Weights of a small GPT-style language model, trained from scratch on English Wikipedia: 12 layers, tied embeddings.
MLP neurons of a small language model. Each row is named by its layer, matrix (gate and up: input weights; down: output weights) and neuron, and shows model dimensions 32-159. Each number is 500 + 40 x the weight over its row's rms, rounded and kept within 0 to 999. Numbers have three digits each. A neuron's up and down rows have the sign that makes its largest values positive.
After each neuron's rows, "fires in" lists the words (lower case) most often at its 100 highest values on Wikipedia text that the model never trained on.

L2.gate494:576579516453445451552556421498503517500448501556501465467495488586499482499489462440491513494466549532564529544523430521517493451494525394495441467514434443491568452535541542482553510484555456535463492561420454529487518493512459502546504477498388527462523564488442548490508518542474483522507497550494531575457531488495556535567491544454500539501477473563497474504440458549561503510508
L2.up494:570572519451405457532557459471513511511441490574502473466521481561444495499460432449463516517465495536561528549526449525506459415460517348505465461543453461502553462559535515499553494524510465519497494590448446534519554546531468487518460452516436555433487561473446519488489551539517524536529496536499498540469526508492510509526487514465518516518460481552474473491443508533546518498526
L2.down494:457436532518525568433548439522524498511540523552516558490538539382482570566628503531483518549564398475523499492572527452483512538525541501559583474503450496561429499514464449553531488546455517512556517485484509513479543520499506448418513485459537478524516501490539443460602488482491500460519546483507509496463492484455489487419446486552538477530480457419483493466451493467476449455545
fires in: "april", "september", "july", "february", "october", "june"

L4.gate331:485495503452442594473541495499470490428473533458492532507532504504549582476475510485511388523454428420472469534483536437489455540493518549527528508490509453459525643531584586496488465534485559563563486478464524496462467502470539510539555457529439527503477553489537553508462477482492475463460451445546464538477544465496477470485540494522542511465509536500501462541545537483529451539516
L4.up331:482474518479504496494444482472580542476507500452456454516516475486542480431484529546516514553518530445471527499422502505515461502494510437510491477457462477509550408460446419542501491514537509445471515501486468481509534555503457548458536552485451515554455543466606532490517492515489503457552488503552528486410492505566549499477474424504505454567455486481542439544498515463458411459547
L4.down331:469487547502477500436541494499506459518487535427489551546508479537538476537534535478472495545456428539432552556582535479488504475495506474585521497457552459507548483504491498505540479428494498454550550513519526506541477550456549497521456501498506465485510516462426561484433502461490422580520438446505450474490492468496428487503524520429584520450483516599549427522469508545542491584538
fires in: "american", "japanese", "british", "russian", "australian", "italian"

L4.gate162:518531537510564576523500470533513462450439515519469457540479472492504532435533536550481608481521469594518527550497489515509576473483540533479526487576515466455450567415535501539420499499533551465455507486464549506456538541435476460532508480478541480416499525406498434503597484544414524502510446462502468446476455482487451450509467442502505543492485516536465534534496459553487450554475
L4.up162:467500489510572497548467523457422482495528447504442526546531532520614561557617508594550486509480457480471544487510484464571445540469505512484495452452485508441540518456488511491430506527437478468485530507483526477531589449460522475543513519515516475524514510464507422468483550455498447502529497517512491554495522409509541515413482472535463454492482526456490527522445495459492469531529
L4.down162:472486496558447466512543474460443530482472578459452471461467481472436445490480532384519512551521577513512475518495522476460495502442505511461463509503524524535496497554517528520548470482565549582545510477604462495395433556575463485509451464555470506516576465496449549552546474525477519494471499495522544487558465541551513486516548486508532539529457504499501466480437544501506489470470
fires in: "large", "same", "high", "long", "original"

L4.gate379:502510561523465463570481442482517471504480554542501534375488484404470526510527502478508527524507472455481527479547528422463491494479491440579448476441471487499534439539465506522532456516433489605572504511414470470526459556461476510426498529487449554466551519457483463561549537505576514501518433470480541486454479569543493518510499432508571514499565476593539557481439529534582484453499
L4.up379:516543493491514501526519412488555495465465466500506452468459437484482528451510524433552520526411572568492520533476445495564427455578501537516460415478449537481507510550508440561527520500495577483510459576494476488492495523473443554426466531489491516496477455495502516469522493538526571496563465591540500513477483470515494450534521539488456472578482552496549461539517428487489547516494
L4.down379:461405481580533469495539552487489466545520575499538493484502551487473499590577430587507482513522467507495509447503561482495506524490505409524530509484558462526486519547507596501496521492485519468521521480493531457536537459478528463464542483581447440510480507523536440496530496423445480483477518408487446506566548557546519552441467468585551496476525471510520478430498545495487457476410
fires in: "april", "march", "may", "february", "attacks"

L2.gate294:508582502535485479509484525535485482514512476524446478464494576472482429529514461535563401488454534541490477500569524496528515478459489525510463514493566511519436542551461436453537519448509551467466528563508564495517484447552579426564490480515583496502508462550568473512472459506507489511454490546505604505465510401440560458507467537541485492486520410516513487505523481477484520558481
L2.up294:501543484487486580514487522553462531549575513467432456474471579529576444556497538503569403538445486517533503470532554514485497425519430442495535490467559526536502513495509438469461439458518524512438511453487496486470376485519531456527556395493588465480536469594553549533494514504542426472485536519480534574444480505509516463494549505568539469551489416541533470511549515512481502496480
L2.down294:535510448552525414474526546471567502444466464482523498523555443468445529447443435467483596492551514448474460534468425453452479502492573532501468544552430478484509448560501515482578549517458508467485529532494475534560622505518522495504487582526454531504445531426513446472454492522544524508493457485453531475499515480504469540425514508453494525511525518488457520480399425488546479523524
fires in: "is"

L2.gate468:569445511519554491399589524496416496527477506560516397504518479462492454524472480446532502527487489579522542490455476537479445424527518505464407562457493469438454447507430515465566449390545509477469514562476516451464482469590552489454509453505478529498547563484508532501519516537475489520524463456519525481507431511531455541534465566480434559495549508481488475484453515513466500543484
L2.up468:551516482478492589432462495441479455520423438532519561559500541488522494513452542495466458497510514512478508475549510493486482562515460478507442401571508411484516479563408540553496482489535480593464489440564507493441427485479453463474562535498491561547532527431514417541585453477500475464439553461529477556521451515467466567467524466566492483477572468530462573507481523510496550578478
L2.down468:517440493479462498527533531561590501417514468478507505496538514504488549507498474491516609509464439522508456489451522491507458483471484443498472576527477499524541507469504497439507529445448561466544546561519514521569557521496560484515474462527551483461506481524503511437447533535527475505479507526471527474474499550537504461538513555500456439569526531442595467545561444478465460450568
fires in: "was"

L8.gate327:441516485472535542477437461515500486532518426494422509502445467516427513463536480530460525435481559478502518535475503589561524496535519545525523454394456545462502532510491454565550481488478468559530511520534526474469514540515508529518462535553522499534570477541548516490445515523529465462443461594580480456463482559506473505462455546521432462574509518523537473398468519480563445584497
L8.up327:517485479471458505486406553460482449488552503513510450498448481487446478521534464560489562448491499479491561551511592542498446525572572510511527508427479496447517475542506409542504488545438442502509500507542486436397575533458551549512513544524557504557567470518585507502540522525507492511495406539502528551552508516534527576477509482433452521533495526465539549518489532522518484545526
L8.down327:478476496532468511484474514546516471477530501487530470513522552511509563520434541533511493593502470512520461455476542478413447518498542454505500538584469395510454471469532557512453550454470531523552488463538509445527513550567485474470516467531519567490451454453475509500468449472407542574512509459498496526523454505464546514503497493537496393487485483510500567543534551457485531533529
fires in: "after", "and", "announced", "but", "before", "however"

L4.gate41:447506565461485392485482469524547521487469496511564507535428572557493493448495500406446498525496470528526550504533554534539510460556541511480483491452485472506496521565536469564474519520487517421524469500441515463529537481478579494546514513443516493556474495513561512459491479500486526475502553485453566524492529520429482528551421506494516530536477475535525437526543476505544497458556
L4.up41:514558527566497521491531544467446521519464459502525513495431516566492481440597541486544491535524466377497509514477516413518499519562501476475547541452465521507447551485504431459509486550521563440442544546452568538500450504489538556518467445487519593586476472544500491457443470527455481473514496472485532518502501494465513503498479460492458590542469470480485520568503485478488529406525
L4.down41:501477516454516447500459515489503506460449477507539492521423589521530515471499490481494440509568484489507548498549545540539511493572492530462479483542437437502552550512539459492456550511514547474451448498419519489488590437471533441525540575491483447512496518517536479441458457518487514508520559463499549510479505491445498514508387535586524483520484495579514461428511478492524512472594
fires in: "would", "to", "could", "will", "may"

L4.gate86:480490496526607476529490453508551527510546486542477574473551495567453468484488492440489474618464475470484468461519464513461506438490540530493494569548521573508495462472521493492508531464483480481458558466492466579575534516507556500597457519502518550491539466539567437504516476483423536521463492435469527483470423477449497542550484525594515538444487453472544447514545522435408457488467
L4.up86:506456527491575505472512508415456519603493435488518518517526445509534494437537483408491470590489554512496509518525543523458481487433471508525459563500488568499502478523463565482492414512500429472533526477585560519464502454523544505528477480510524526417496482528523497523384518466519506525498520465466513503442441467478550573565528535525536555536545483504495450444515507503485507522537
L4.down86:522547508465477509587485493559543447452507462510492519496540483500446564492471426553488508501582495502527508520494518452508542519487515515496472463508467447480584533413525537514574477488470538528540494485513477572519554508415464556474473495516507407482487516463450444466529487507515515505548511504532475431479585512538509442560520517460520458501514530448455588457400474575539524536481
fires in: "is", "be", "was", "become"

L6.gate88:525402514521475464508459420490585465438483543487518443568382478487458480453542443478492452470554476479569532528551561485556469465508436533564492436493525472502493484465501518471487535453528575448526439519491471572435461484522514558489532492473505520545517520525436468547496464442497417526554534514530487492561482428545518503472568580511576499494428539534486459507430467467458551558469
L6.up88:566521419518513515588501489461477497505491513477543519531553511481483554482506560535496488487510541564500424530525489526450460559538442488502471522552484458498454510494460487522516498532514502531467497478483451541469532509562535480465545555545444528459477319572485463493512535483519426442572463459568481466444480533484492504516476496550490431574486510493548513504556568464553562441462
L6.down88:525515536485619448488518493525495453536506499505467558429448539468527524473506523485562469548502430499476564592545512415497533497469479526552509465500447457504521491556478496471484515491491468467516545537453543513465547544470558477526490498578523477509518575469487535447482458511547478516483468552507496522574523521517468514440460476488471503467484519549492546484401507520416469458553
fires in: "3", "4", "2", "0"

L6.gate173:550489497484501466485464449465457530429459482546531452457502545504468544476548549509464470503485472471477556531580603508519531480537522498452514448489313487477505498418533532528530557488527463458483495525421518508513480520478505470522511517435562453525413469490505453500438465443583513487503497422494453466487511566465503529547515489530479514502471498529488435445536536488506575468541
L6.up173:513550479470542537512502483469473526548457489526448430525450488524510513444553491489525460521492462464465465571475505535453548427589490479469480467423492492531488539550484464464504475528502528484414509533384480486463490422515485477553519547481457442531387523545550514448480533495565530457525502532507577531477479466488442499522390496510545500587524466528478463510524493498543551482533
L6.down173:461507511410474460507502543499499500466435466466529581523488540530492512510513469489474493482543480535537493523596556509525527528564509480481448504500422475482546502479484581466496545531506488490483483523505537524505575520424532480498478528543423509505459443489484497418450485462537491565497529469416534469465515504467493497548521494534493480508451510540473487416492482532495484454644
fires in: "would", "to", "could", "may", "will", "did"

L4.gate278:509476579536529533496554482526456442545498518461495545442550436535436470507444464514567532563487455518495512516514511511549463506509476392588508486438501493501462466455419505523505529543498461467449502492493493527553540414507601473416456464505579502489517519433479527496505513540508483557503473460493457560546446471499497559519496482513571468514419555571516501506572460543447442455478
L4.up278:482559457549457503509471515458482504443412536447483489467515543489513500430474484532567541468424468463512504457567497571576564520545424537502484425496555480567487528535519466557496472541456507487565511475488560503524543571498446358484498594472508461461522486495528514452530446460453581496509587505515449505467476532456498527471577468533516517525555451477453512436555456499521461482479
L4.down278:517471491487478531510541497591470473545538504575481568499525465542493441577522495451460489552588526533475529567513548415440490483445553507509532520507446456463491463488461562482477504516502428464500513496516348524571508448497520563468527463496552509537520505471484481525510576468543451544530365482447477515483541554589511470541513545521480509466441597533498442546524502490456509439487
fires in: "the", "then"

L8.gate135:510505453525534493529466510540538532479508493466514521487456563578488500454466499561487497503515548515460490503485445472483506477600537494507476467473542513515540536536485536559469543519518538517394473459439538421461472438500506554530503484489505487487489459624496476481524507468440527539484457523539454446508497554481527499536507550454490448524549408469475523501535432583482502466424
L8.up135:496519462430542518480518555487589490511602488503444437497512551490401453521575480565530456477495519431500416487516535555464548492535503586534471515543461474498512501505481537414596482450528527553464432509502520434501462479491546479500499537481564565414452490496527532526542513498561483491467573478508470552499495493512519436491530501492476532496563463498567468556530426530534490463475
L8.down135:458562495524443545589540538500439587458483522520579517539534550460549512528480439507488477493480415510500538544502444412542447500450542496452483494398485537499519487567524541590521540538481462439492537460473536572555525485485448503528453480522450449468540491491436499505477486471497536483539481504458437423466466516529451511464492420549498526503543481492410533440487554512524537521474
fires in: "is", "are", "during"

L2.gate146:472468541492571537505490553475484504498506440550479443524449512535477471549533494483488536499447501544540540450478445555582489481517512458525455592462549462545540481519515493530545478513501503522507480571515487512467493515460504497451528466511518473415530508513536565474506502539498430531530443569515518596436422517592402482563453445499518509483475510472516472421500489560506496540452
L2.up146:447481474471465475500481539469501503439565555457437554493473522475471441502498492509554491434451475455522488466520559510612555498517526503506465398476508527537481508472500488509506420479527497528486466465448538463543545579548483500434504565576507463476481577489455517455477496526519468449449513468512496539499532465527426502468516501411505451509451487427473468495478529547488517593481
L2.down146:591538510528466462466505499501477479495415526532569450521509505546531536510485545503495548583544472543438512524511532497438411489528455568528513557494514508491476473497468512528538502517469435472514512570531441559506455391457509481545491410442523530476470458478527508533522478529520513510591538480521474450542513510425600483527506522600500493426501539574501527548491464445534499397527
fires in: "the", "field"

L2.gate341:574479500515454528488500461436509495524529460447532464486466509495516454517494467485538465540397468494478530475488499452549511483483431488475524520529504516473454448479512513571564430562426416501516508437487549450520444489520513512491477530523436484534464407455463548381536520529527478546539523548512509560491519521499556525452512485469494439494565447545561539496426530544509477535508
L2.up341:431559517515467601491465530468525500552518351490506460496471453505534576529519472495513427514462491496540532424475584504535557448460493465564521518453529440479518511511503401577559528510495508503443566465464490516524469506524513448504469488449522489521452507460505493380555501511518435497509547565520498545546474454497437506486483468497493439504549530482522464471473568518493515494484
L2.down341:472401480467496465439457538582444440471542514511473575462535533570497478521469510469541493480534536527461533535523433492453504492548482551536508525424537502538507563533478513425458487482459509561552421525506474539473546486423503468506522422474514505495506600517504518546468539476520542501508527507507524530471487549516482525510560472536518593491443495543523506605552456436508494506550
fires in: "the", "they", "there"

L4.gate124:517529447478458464498460536464462509523464501531511527442499452526517468456482544533471428465464513535521450494470516515527507534444505543570469543491514566534551450497491464496512478504437521478525512512468454462491494497497580554474484471518403497463534504451512496459514490530468490489489473454460511508521489492500556520514475500526462529482469405516457475453441580471461563407526
L4.up124:502516475506571535483437435497530527524521506556486537407499506489427531478557542509494518484566463511511475517471531530491488491549445424537496506491508481550505511524462504481407495488522548514467518456482529462537471412429490501511483471571525498496565477462514538590540539468565492535414504536447435538507450572429555478515495478488567492498440545509513503486450507483489488587519
L4.down124:456553504492505543497420546392546552557458464574518477504481457463500529462518488471469529539491450555457430462545556466547540506515404501516465499525511486525460510479449450492523468480522448433489491455538488501479529522457505540485459480566495521476470454505564496477594480528526467470485488387442476550622499578493551540491452536538513512464542500500461485482477584466504529463454
fires in: "february", "december", "january", "november", "june", "may"

L2.gate207:532455396466428569473476516462465560546469496445486460546475500442476551444532501499526527426495498510581514494544496522493475530458506435510484482517434447523448563529546520522512467496503455522507464534509502527485543453565487547435486464473514508511541513506517514461535525529505458537484542479498436508553438601483463598503484494501472467509513454535464608434537473539543607497548
L2.up207:529484434439441496518495530504522554543513518521478454583421480468412515440550524535477527498468483514545552514473496479477518504430530405515484527548456491528461542540508513554472433527553461549431464500513512550435519401564519524427491461486511446489565488481512500433515513522475461566409531516509469522533483542505499584476465487513480497507502463545498561449542505476499576453560
L2.down207:511517508470540479471493464516575475463448480554480514475592506473479520572480506509431487573514482493464523602475489478485501438469502525541474500506484502491565518554456515507509493509485561508519499489539473465484420478497511433477555524569475446513511479464526514528526520490442508491449481560541467505447519435497536422486487508477554565464447499507525476508464558446496444505445
fires in: "place", "january", "september", "a", "placed", "loop"

L6.gate140:475529407527550440460520563533499538430488512491508519471474497532437490488501490516525465587491547471528463535528485495484461543479462495474563524494505483543500521459516481464467519522573530473487467539499464489510458538419617488505497491564526530485561511464513444556464478452472512490567569501485495503537488447434588478559515525424491506539482481498480409554460463476472508547472
L6.up140:533478469535542579532509446441533515462462510612361525490465521447518490513492481537453441416519513492542545497456523548426412470509520523532501447496532562501573533498516463405505468473528552551442455486490571502477485461567494474521544508472517457474478438493545473503563535441425493509538468512518573504547461522529513495533543533566580422537533502426500498507471527477460443542535
L6.down140:496447529451492464500514564545405505569521518523593498523542518531427526482526484517531482560513486536468531498569512463517535448441465534457416554467520502409499453526476526624504498537468545494550553482498463494538537589460465498514502533496464521585568532485466494501499444520502503475460564483464461519511544434416475468474458473488490501503479486515528493458484502508504545422537
fires in: "2", "1", "21", "3"

L5.gate176:448514479486473514491554455556481524425520463556512460496488474503584567442442455539474517485515489453460491545462474465480488525473452459618515516526498472501551499519491589518594535488499506546481546493535523526506475514509517508503478468472497584492523557553580499498532500470480496458486490486416546500481401437556571474546480517474470506518482465401460559436520485484460483499544
L5.up176:490474440493545474518553488469522482492546423524524491535490522521598484528440511540498476495449582522566499510412461523527500481494511484546550472464460491576539528483475503545534517528414569561523538539538505539580475482552551498468484530427572553505548504567485470423536485524481481449499552492473452463447473490493488457500484538498493423473485538496541543535570478469449452509474
L5.down176:479474484482456554514499485529588492423563448475544455491475508510529581478492470522490563507532491568486471489528471499532534507536437532468414498491445477462509449480491474464532530485439517408516533574586528429537485503551614551360491483553453456526509490474464484531454490522537510481551523490438490499498524533482508507542458530517505492433497549434463499437469480540566437496526
fires in: "was", "are", "is", "were"

L4.gate237:502482474433499468486482469530499479472510512538464464523480553460525445523522485478492511485466454514447449416534554493490497491500464444491518446523507510521548463596462532566552514494398570511571427457523500491498457534529504484433398539564500515590521476510434512498493484500515532498479531566488567473533484433459463463515482408490538551456504431529496511475551523521504560504549
L4.up237:527461558444544487526487414502505467493470552478471482508464530509470493517519561507489558410528439572478544506513542536501580452460481515497476426499510448495514477544515503518531508480513513491547467526509551508483488493484503492521438540397485524518495478592457509503479520439492448482560455479450501473551433497495451458426528467447512456416494536458527469442499506454469478570575
L4.down237:480510526540452526497509542468470521517534522548472463509504496515493474492498448521547461536453524445496529491555466482493474498470552538476515527415503545488506524460516532536501486489572419522464561485548526500443517505498496493505545475578450441502513527431481461480534491456489583516460472555454512460479561528598524559544546547499497559543460510589392448450469452515490539531420
fires in: "where", "because", "which", "allow"

L8.gate290:523461526506531443488547498553505435519473456450499535567474466468507454564600490502415530465461539394453500525524537517573509478512530498496540476384500447500525441599465491568476504528431515476497501506490468423518476552502507510533400562500547533559474526520525549534469508462582561495461510548478496541560493471526464491490484459471424472509499484518503546467491498547520448547533
L8.up290:459486498441526487459418458485495512419489450506476559504486487502516487498491515542459562455504457485521460510455553605487385457553544475450463483464461561540502508518530457479505498531494460551482489412512562553463486518524491479482482411503568529421516512489532545509478470507519512542437455503519416478519530489575492489485488521496514488419466467479393488549487538474488436519456
L8.down290:465512486473465532438475475440505428566547530444525451517515514463502527574456497512477447526580554531510433524532523537544538487437556463558528481559515575475484513426452486483483503468514437462501543541482474461487444513607470477490457486493509443562394536483492454504533506519535538544526519454466528458472525550401517493533505494499587445489461527531521543451565511532493487522483
fires in: "and", "only", "also", "1921", "later", "but"

L6.gate343:491422417450543460502494519516567547482535540508435569486479516520519543591549529545529426434527435494469479459539501462462445534506543534534588555503496533498470481444478558531465511540508406469477461467406543500530505462547507496431574474485499489527484473457498522569515532467495472522546472518513514422540427518509550535526505522510490551477511494466522469420531467507467488508454
L6.up343:482427453552530474462485515447450473551456552520449496475542501516500530484505480509472475567540485477586507474472484598492495507550482502482449482576464466502450509554521460479481517441521532510520536517489470502465467542522508532469505516508535530523486496481477466419506495441511470517562515475525568493454509492481532492460435586525477488435562540450500464562544485449541505561547
L6.down343:511555553465490471483542508445456503513504567469531486527511496462508482547483526487451520532500520523474552556451590523520513478513465507639478475442493537477491450552490532459473460478432416478509437446484479505484559470457501451532474498495563483364495479507500494503474513505540442438406492532498466540482470475492490526491511525584431485591466414559520514452478511504469545455500
fires in: "0", "2", "5", "4", "1", "3"

L8.gate411:501405513524480499448502546416524544429523535479451487544511474493587457458392555528504486543486484523524487577527421513490489539464509469559500537505478419470460494451549482491517458483490475534499535505477446447525565502501491547479452494520503551484468492479521583541432469467468468445559439494575494513463478529551542530493539511481559472424458508505468549480530558489522448542498
L8.up411:439497534528548496513506432458488485550553498454476530474459482477534509550463569429475451524425468475411509480525603613509448502491494542560557561534551513543494472484494485517519476475525523524484504498552437463452481549479488430456525500466501594505483513489499566528502502466507442467479505489509482494434453526507393551518477538506500547450429514479488447512444499509489418498523
L8.down411:584468557484554443480490436429503566499515506394480402548518512495518532484509468586528575498491466539519525547506441476489414490563527454475531480477497501466493527512514491472523555465488529484557553483444425511557536457525496528440570450486486522469451491513449458527453538522497472451431455522517487496446551486549491447533517535511566521440516498471513493530515522490538542501451
fires in: "japanese", "english", "british", "spain", "spanish", "french"

L8.gate370:521464479449481506520507477455530539498556523479503505505580560474509476492489515552489435574473498540514507484467480518506531466498527568556416497490436576494506506553576528479561416465516517465515517546518459528523481453519534483450410467448500497501536451515540559535423517469534447467591527456501481507478472475455514441547502499505473463505452518506529578497539479429471454476546
L8.up370:486507477507546458534515469514524525459510520494483539464469530456532513498462499464496491513487501499520449533546576503508525418566486546502490479514579504494489463501525469473458506511482487498536497504460421514516531462483559545523580469471445537514534487557565583486469547565413521498553567538485479464437513454494531437482465496491523527535414533547499566541456465490520558489457
L8.down370:444506528493458431459511540504485471471500427441538533485481469534460493489530552543461437505468494479520557507424576508461517500457442444455543509491463461519502542483476481532518458505550469535491430515555492493503463534497470543485435565542514516463499510495537504501585409458523540541430513519551435501559553513521515529436500494527462566485493486462458512407512465569509533571489
fires in: "is", "are", "via", "fire"

L4.gate147:455482510517476559518488519407501563489598457485479487528497502518442559552486388474482524562504502464438488507434464557504509499566469481587492422408559413521564409538456581508543516443515516467454498491545535498459562466506549476533519498440573536516468559505448431444470512527461549569514477486402478509498522437435478495504542504484549444506568520445540470491460539508490480519500
L4.up147:497514497504480554402475529476505581552525475453498426477446479459466538479483480532451502488471506532483559424487533511488542442504457507450451437472539569543529459476520556527524566500561588538532463539491526489433496505519546508490522541455510487517545541513523485468405518472495482457538492572568498502465505427477489497473547583488482425552543433444517530511524463480543563526475
L4.down147:516544443503532499581529507541523468487482473557517573527545483571458488490489433474564490461449463534553462499527489417494492553472510435488512494464415568526527579453545532546503466548458532514492506473566447540529570480461510499525461488521469521427501449498489461461566552523513526495481519500449474429542507520579548470587463446518471458531462557436492456510541501530570490466500
fires in: "was"

L4.gate57:501393488498512411512522424490452532496464483479471480492455468501490546528531527495525559468480430498456530467470538559470470466509499537447543421478444513465524438514531540495529499403469504480477440459500507537531523483499463505468489499559507505563460449504504520497509542515488478508583541455423484529557518451558447443500498530438451468492519490482531584554460549497537520430478
L4.up57:515426471390513493482581585529477492435510564532461499473481496477558503554506546509477545458563453479420517444429469517513455488487493518462498436572464460539469454477530522506500452524451493506483516498524416469468434489505543510516497478534474499493515517420460526572466508496509452557495566514499527522552457484557498515508502522470499554418470507502523628621498516551476528516511
L4.down57:471507513573488470538508440470566462533497492480584529580463476499456500554574504518489459556430525554492488539543507569512434553474545481552458536471564546481566470586485445547500537471529467468534471471506551494522518515494451495547495517485522492469480505555467461438542496533515480468512447523476458448424534491531493561482515476572532438589492480488516409439523437497534546457441
fires in: "which", "where", "addition"

L8.gate319:493499496494499434440466486428455505507530497473475520469447591508544489548449434462579452546558534480425494443468508532518498473465529573502488510524483491541546478481559534548480538567468442520424470540473500524460496527496495418419450474523506473516571448517465511511430533511522500458482465546467502587497443537478494476467401539479451531487492480589563544434470498497526521531538
L8.up319:403480522420470503482487528467548511558549438396579454495474566467554524548457585561523391524568483467509558427473501527574439441418450483599513511538461532541488469515457552482435489490518461476446454569438552493493454534481486433485486501506475503538480462489495462504495558521509407485515489558474547540517480468516501508495461521520546440457531439467476507491510458476492483498518
L8.down319:489482414573491498515494508415493461450536500499412568504463460483510434483478538455520542585478445466573481492613523469469508472576511516425490567497543473611520543473514450557530434445554537476524574482536522538518543434470528529502530510440490478523464564438495431491566465528526489508451522465479511532497507500506535509516509459444470508487442608468492516546519503524472438461497
fires in: "they", "may"

L8.gate190:489492498510495522512489525476591504487518510513497492447457506511488450418564512569454447467548459413519484499471478570534458504601449473515563509480454503581489512536465520516468571539455512442527494583516538484449512495473545516481432489483509478512529453493504531511534389533512488479573490441476509472505470467508502480549491442478545504514522562570531492479461466531441463576506
L8.up190:472522485434482381531463474487516494550409479442566440532519484468451455534504530475527508479500438485483539515408526547534477450452524508575464501540582469526515458453529519479489459482539570490473447492538479575530529428504481513543456517476496517519490505562484527537425537560445557522493525497564491510451487489496516466485533498534487444543522561513584438479548504487550517539502
L8.down190:539477520430539562524516467447517516487488538530523524454470539524500507526570458511495423504565477481505482470609566523490535448538500415467512518545426508565528533531438534448503474476564497499472432503413526543469493500481487507487557523510512439543476447497459511449503491485491519450534430525519520505463516474442568489501480441556484504468451501560516427542571446519500501492564
fires in: "would", "to", "may", "will", "could"

L5.gate365:474540533515521534441481507431511500564493497496494534560503512424506454461540499537569462471499457497561464453487572448553621479511519499538538448466509409499479533540515513506502431504497436492510561488439591435494559548465470528497513471439500520487459427547551483467517435557485503472506474465482499518517493454469485567495495504412448435521578392570549555476461513466516504466499
L5.up365:520480519488486527539556513450547464480495540502537437552446523494488511488544484500533477449482489462543564507481533469555552461522491538521539489471521446545555502560553477544554465486501490464457526506440497414474510536468468529597458550459469519467479563418432478449510459544471458459484495428467484587470475545496531499483497537436445447482581512508477607499468475528492502512521
L5.down365:466458448492535494498364534514481542524528451524517492499482514460487600477498535495425484501477420527529526514491491544458484465470491428459465529477442512480533593424424494523465541487515502507587490539484492544481567459492507467445527524568496482492532428504532506546481541441560503544515540555601498514496495497559439503523454522612543464499501485549490490537508538515478464494564
fires in: "would", "at", "for", "to", "on", "following"

L8.gate303:496469442498490461539531469466492469457493523494516479450539521415461414511403456549550512425490539580542463548557462556533507504445492521473496452513500489548545525474511448552534505498522462537482508592480529529520580543431551509434543477557557541538452521473489526459455472525487455437510486428491497529505521451499493584485503543492479528525543489527516474531479510462488526516478
L8.up303:508458508535560529543546514502486477462496501455586496441529469406468433515455484511524462441517597501544433512608519435512523488452475506458497460498525519538554515428552429522621481477489501528544500569524505521495539513450498532501527488501525569511459505469534525467446496541496459501541474475528507562468569498479468541484465549531545516471498452516482492589563550484423526517437
L8.down303:560487471468468594448422534479497492549550495509509532506431505556472603569601482512455502522493456412435603568423524463488470512498500532483439527518543482439464457520475444466456503493517537471497511530524479520491490469519514456482493545497495420418535525524498534525552573443524530521470467542497573476512487489515484457519445445481472484512434508549505533474487467514486507449505
fires in: "championship", "election", "cup", "league", "qualification", "team"

L2.gate454:553496582437477467501462533558456585517607440445521501547524493508466534418487494531504399476512540458476479530458517441533566405500546473520511513531485481577486525498439529509535464536557468500486538474505481523503529458446484529565499506586476496505503518467567447419558469504538386430511498524502464525505542470484466548563493504521464438570489441452519486503524531510543524522528
L2.up454:551520548452455473500453546523446537531558394473555485536515451528468528479495417581526387446500545447481477514510492458551592414564544442498468487487571486582457550467423443504524470510558459478458528503505510493470544519480481555496459520521487482512505518474561444426577482499519453460463491520550490508503575496466474533580471521484469472527536484514474457515543509531529520479514
L2.down454:516451503473459452553475483454499486464521458478567497521521497511494547501556413510571494485516579512515568472496471552482501484527541477504474518445565534522586509510445493508501520502517445483465513479546461458475574634505518464522476482494465467473449453477471433441538479533460479437445494487491532499536444512470488538517493520484448461460583550545557474537490490471526599538487
fires in: "in", "for"

L4.gate81:533486508540423542485481544462475468453549508455495438450557507506533497492512544404527411466532477557463447483509515517476550532521545482544492455424571454510502472475531538554408488475551576476501558455527526495457465526462532504549514574535463470501445499422484429399431477508431472473501462540495550506492445477447463492563524588443497488515502563461498590491501451485446516581513
L4.up81:442499482518484565491513542583461579512520523440553474495479571531496504453420515505484515544447555418455520452472478528515477489502509487443461497490588503479470543506429436443519461530502481531506529469482529486566478555553462505559448488490550536490469493508586462424465513510511548474566554527516460488406459572536481452593595501492482490482540458531492483543542485486501459464474
L4.down81:550497506517498435513512463440514500462545458482463456546517380460521479514613462537517441479502458542597507471457438518424538524473486456509429576498485524545584481542509502502518494476447519440520483475480440491444563474454560562514524552520491488505508467485466468470523503516490445486539541493471498510593484450531526510450464451553468510447586511486439482497480479491597542498519
fires in: "in"